Part of a small language model's weights.
Size: 12 layers, width 448.
Architecture: rotary positions, biases, untied embeddings.
Training: 326M tokens, 4967 steps.
MLP neurons of a small language model. Each row is named by its layer, matrix (up: input weights; down: output weights) and neuron, and shows model dimensions 346-409. Each number is 128 + 32 x the weight over its row's rms, rounded and kept within 0 to 255.
A block is one neuron, or neurons of one layer that tend to fire together. After each block is what it responds to, as a language model described it from the Wikipedia text at the highest values.

L9.up308 [132 128  93 194 111 174 139 102 205 120 149  58  64 151 107 206 103 123 159 129 101 179 102 131 139 115 147 136 161  88 101 151  69 121 105 151 214 125 121 159 123 128  95 138 123 107 147 147 121 138 188 125 197 137 155 123 118 111 104 156 164 156 163 177]
L9.down308 [138  92 156 136  70 206 135 152 135 103 151 121  87 149 126  94 154 110 144 144  96 101 151 133 152 133  99 191 179 102 125 158 124  42 156 146 162  81  95 138 166 169 132 148 142  86 134 118 101  94  87 168 111 158 132 141  98 125 118 115 126 144 173 113]
L9.up965 [112 113  66  99 142 121  98  75 102 117 156 147 117 145 122 163 145 158 154 134  94 144 130  82 129 131 118  80 131 181  87 132  94 127 108 141 153 117 134 114 117 141 104 142 148 129 162 151  93 101 130 169 170 142 170 182  69 175 193  83 150 137 130 126]
L9.down965 [128  86 125 115 119 165 150  96  99 173 111 118 156 143 123 120 110 161 129 183 156 118 119 113  41 131 101 150 132 100 112 155  85 141  97 186 106 202 156 158 160 102 168 110 128 108 116 121 122 117 106 148  91  59  55 169 159 115 117 152 141 118 117 108]
L9.up1114 [173 165 111 100 137 140 103 145 103 106 121 119 138 107 114 119 112 122 155 149  72 206 131  94  91 142  94 114 139 106 164 126 143  50 155 110 146  93 142  88 147 145 151 157 154 190 176 169  91 120 109  70 125 134 177 204 152 121 122 184 153 106 154  64]
L9.down1114 [ 81 136 109 169 140 108  90 156 173 119 113 152 109  98 150  89 164  68  95 160 134 121 120 110  78  96 107 117 110  98 139 184 133  83 117  59  98 181  69 117 102 197 164 105 138 105  49 110 172 143  81 170 103  94  69 168  99  74 118 105 166  78 128 103]
L9.up1318 [153 111 162 136  79 165 134 160 185 127 138  95 114 113 173 149 108  51 144 114 138 175 186 131 124  81 174 139 124 132 105 124  95  98 187 183 111 122 121 200  48 116 114 122  55 162 131 206  92 157  66 139 135 127 118  88  35 155 142  67 165  85 145  66]
L9.down1318 [136 165  92 150 169 158 148  90  64  81  96 144  96 103 101 121 142 100 184 110 135  80 202 150 156 111 143  73 131  53 169 135 169 110 106 193  90 127 115 128  47 157 116 166 180 108 131 121 139 124 168  87 144 126 110  86 157 154 116 175 145 129 110 151]
Digit pieces at the start or middle of multi-digit numbers in statistics, such as vote tables, populations and areas (4,'0'60; '1'19.1; 77'.'04), occasionally word-start pieces.

L9.up137 [112 168 162 129 165 173 103 138  77 107 134 154 172 138 119 146 124 137 153  97  73 105 166 145 129  88 137 128 166 125 206 147 114 118 142 133  73 113 133 142 105 139 146 176 163 120 122  56 162 160 117 119 193 107  93  79 155 139 107 167 147  88 116 148]
L9.down137 [120 181 119 106 140 144 132 110 104 108 118 126 111 140 113 167 132 178 111 126 152 143  96 147 106 131  70 130 135 155 165 109 143 181 109 146 142 145 130 161  96 115 109 195 107 122  89  98 142 105 130 126 119 137 147 142 110 113 114 109 109 157 196 154]
L9.up383 [122 137 153  92 191 128 103 149 122 107 120  56 147 109  53 139 102 119 146 118 117 107 116 103 125 161  85 119 119 137 130  87 125 144 117 150 154 168 145 159 158 146 115 119 130 122 140  88 122 133 164 151 125 160 108 121 142 111  86 114 101 170 127 175]
L9.down383 [ 95 133 147 191  92  97 164 121  86 101 138  96 162 118 142 124 156 140 152 159 141 114 107 137 181  71 128 141 150 148 204 153 124 139 114  92 154 117  79 130 123 129 119 135 147 165 187  98 105 162 135 147 153 150 108 107 109 160 196  69 161 104 168 107]
L9.up1111 [132 152 148 127  66 168 154 178 169 103 194 130 119 168  96 148  99 170  81 165 113 107 113  88 156 120 102 115  81 101 100 157 170 117 111 141 103 220 162 114 148  85 160  97 183 116  93 139  56 109 106 140 126 128 156 119 145 144 109  85 134 143 171  73]
L9.down1111 [104 165 147 130 173 101 109 160  86 123 163 121 205  86 120 178 134 147 104  88 109 137 143 135  77  92 121 129 144 128 179 110 144 160  87 119  80 130 144 125 111 141 164 135 120 166 127  59 106 129 189 161  53 115 129  79 159 121 125  88  95 126 129  87]
L9.up1628 [156 130 172 180 152  71 144 165 140 180 112 129 141 119 114 179  96  82 118 123 101 172 148 101 125 136 118 109 138 159 149 193 183  87 135 150 156 100 111 148 176 112 119 150 182 195 126 134 131 229 144 143  73 117 130 130 114  12 129  92 117  85 155 176]
L9.down1628 [103 100 174 183  95 124 152 123 125 160  60 117  69 141 153 171 120 129 162  72 161 116 127 152  78  90 175 127 132 118 139 113 169 129 173 157 116 115 149 106 128 138 106 134 131 110 100  83 150 114  85 121 116 150  92 124 133  60 166  43 145  94 142 129]
Colons, dashes, primes and spaces splitting numbers in lists and tables: track lengths (3:58), clock times (09:00), scores (2–1), coordinates (31′41″), stat columns.

L2.up675 [133 147 154 137 168 115 154  92 105 114 121 165 188  69 192 133 131 109 107 126  65 116 115  90  88 108  84 128 128 118 129 122  67 162 171 125 120 137 164 183 119 116 130 172 133 113 134 119 140  97  57 111  99  87 128 144 160 120 176 121 141 114 148 210]
L2.down675 [125 131 123 169 105 174 135  97 117 172 149 131 121 123 127 110 125 112  97 100 102 123 102 124  81  63 167 143 155 157 132  93 100 141 134 114 156 137 130 113  93 139 109 152 112  57  71 123 120 115 102 129  74 104  99 107 175  99 149 185  92  95 120 149]
Fires most on the colon in clock times and UTC offsets (8:00 pm, UTC+10:00), and more weakly on label colons (SoC:) and mid-word fragments (se-ed, M-c-Laren).

L7.up220 [150 172 167 124  67 137 138 151 187  97 110 145 140  98 128 142 173 176 152 125  97 174 178  80  56 122  99 178 140 104  72 121 135 156 140 193 150 133 165 144 147  78 120  83 109 171 165  51 147  69  99 124 140 122  95 126 105  62  68  77 149 142 167 115]
L7.down220 [ 97 125 119 119  92 102 152 108 123 106 155 167 113 168 102 110  99 117 119 128 140 101  76  95 107 150 138 120 107 167 164 144 155  80 157 100 104  80 146 126  82 163  95 121 101 117 185 175 191 147 104 104 164 196 178 119 132 117 126 133 135 156 103 133]
L7.up847 [107 166  98 167 101 144 155 140 137 156  71  62 183 218 123 120 144  89 120 111 100 127 132 117  46 128 160  88 166 116 114  94 104 149 128 147 166 127 111 165 116 133 126  69 124 168 108  86 130  86  99 149 126 106 166 129  90  73  90 106 146 165 145 167]
L7.down847 [150 135 102 148  74 107  94 125 164 129 110 159 146  85 129 143  94 132 144 167  77 116 157  97 141 102  99 154  80 162  92 161  75 184  85  92 109 141 120 112 106 139 136  99 132 149 161 145 142 185 159 148 134 121 147  96 133  86 160  92  80 149 183 121]
L7.up933 [ 92 159 126  99  84 139 128 171  88 155 131 120 183  47  95 184 153 100 121 185 153 170 110 147 136  77 133 105 110 169  90 164 130 153 151 120 112 138 158 146  99 112 125 146 141  56 117 116 145 149 126 161 150 142  67 120 113 183 138 143 151 147 112 138]
L7.down933 [100  96 159  92 114 153  91 182 160 101 119 207 116  90 152 142 125 108 158 140 162  93  99 131 112 120 138  85 153 184 127 118 103 117 155 105 175 116 186 103 140 130 149 106  94  76 134 156 142  96 106 103  95 160 100  14 156 174 141 176 167 105 159  92]
L7.up1292 [120 140 113 129 105 125 167 161  84 124 168 141 137  64 147 141  96 199 148 137 127  85 129 176 128 138 168 131 105  91 102  71 138 156 115  92 135 144  44 153 107 162 104 175 177 140 191  87 192 139 112  91 148 162 118  75 106  94 136 128 126  93 168 224]
L7.down1292 [139 159 117 108 118 141 142 108 118 111 134 114 126 142  92 200 170 144  71 142 121 118 103 115 139 104 174 122  86 160  86 147 162  85 129 145 140  90 163 143 152  92  99 121 138 121 135 147 142  84 181 112 133 120 110 151 102  74 144 139 163 138 115 191]
Fires inside multi-part numbers, on the colon of track times and the first digit after a thousands comma (4:18, 3,872), and weakly on mid-word fragments (advoc-ate, resp-ons-ible).

L7.up539 [105  86 113 115  86 145 191 102  73 150 158 166  93  95 111 175 169 120 162 173 110 136  81 164 142 114 145 129 145 132  73 129  82 120 144 133 124 162  92 107 156 169  87  54 147 130 149 105 107 185 120 136 135 186 139 147  88 136  93 203 172 117 126 100]
L7.down539 [123 171  82 140 105  90 142 116 131 115  86 164 137 118 110 151 113 116  94 128 131 129 211  98 112 100 102 106 127 147 161 109 142 107 145 130 136 137  94 140 106 140 100 132 102  68 157  99 166 121 146  94 140 137 127 130 101 165 185 138 119 143 128 163]
L7.up1445 [161 121 153 113 156  73 159 161 135 158 143 121 148 148 147 150 145 108  98 123  58 122 122 166  82 147 136 121 125  92 114 176 183 162 168 173 104 128 129 158 180 164 111 120 123 126 160 130 122  52 131 119 131 172 115 120 127 145  73 130 129 230 159 133]
L7.down1445 [157 111 109 131 206 148 132 144 103 109 138 125  58 121 132 181 141 199 158 131 188 125 124 127 106  80 131  96 149 110 140  99 130 113 118  91 144 153 100 103  87 165 202 207 118 141 105 126 103 134 164 176 156 143 115 122 104 127 133 152 125 116  83 164]
L7.up1585 [135 140 173 140 165 115 121 110 152 158  72 123 132 191 148  99 171 117 159 122 152 124 135 127 135  60 161  72  89 125 149 138  73 139 104 103 128 153 141 128 154 146 122 111 122 143 158 155 143 166 138 133 119 135 115 139 107 108 157 135 150 202 115 101]
L7.down1585 [148 111 117 174  93 180 152 109 127 166 112 106 160  92 151 158 175 125  95 139 169 154  93 147 187 130 175 101 136 160 135 131  93 123 139 107  90  56 140 165 148 166 163 139 108 165 145 124 131 145 138 115 107 128 127 124 117 158 144 117 140 121  67  99]
L7.up1609 [205 114 129 119 130 144 145 201 124  97 123  98 101 113 150 208 123 131 156 159 142 148 141  95 112  81 136  93 182 186 155 130 164 153 107 101 121 111 104  80 118 111 102  92 111 138 161 116 185 150 114  97 164 123  97 128  74 174 167 142  83 143 168 114]
L7.down1609 [127  97 140 129 153 147 188 171 118 108 132 142 151 148 151  93  88 136 131  72 108 124 195  77 132 108 148 113 138 112 103 148 111 119 102 134 178  76 134 111  85 194  66  62 128 159 155 126 104 127 104 133 119 100 146 138  85 105 118 114 137 153 163 153]
Separators inside multi-part numbers, mostly in lists and tables: the minute mark in coordinates (88°31′14″), the colon in times (3:36), and decimal or thousands marks (17.2, 1,500).

L2.up14 [176  91  71 116 141  98 105  73 109 143 176 150  99 155 155  91  64 125  88 202 120 137 109 119  81 116 175 142  84 154 118  96 128 148 147 147 150 100 202 116  91 170 138 110 117 177 125 109  99 108 137 111 107 165 135  99 134 103  49 162 130  95  73  53]
L2.down14 [143 153 152 142 181 124 145 144 138 149 135 109  94 158 160 103  93 102 121 169 157  99 137 126  75  92  59 187 128 101 117 116 121  76 125 112 156 170  84 138 133  98 163  83 158 114 118 156 115 115 160  95 179 103 148 154 192 103 158 115 138  65 199 149]
Single digits (often 6, 1, 7) and en dashes in sports scores, records and table cells, e.g. 6–6 draw, 7–5 record, | 6 |; also word pieces after M/m.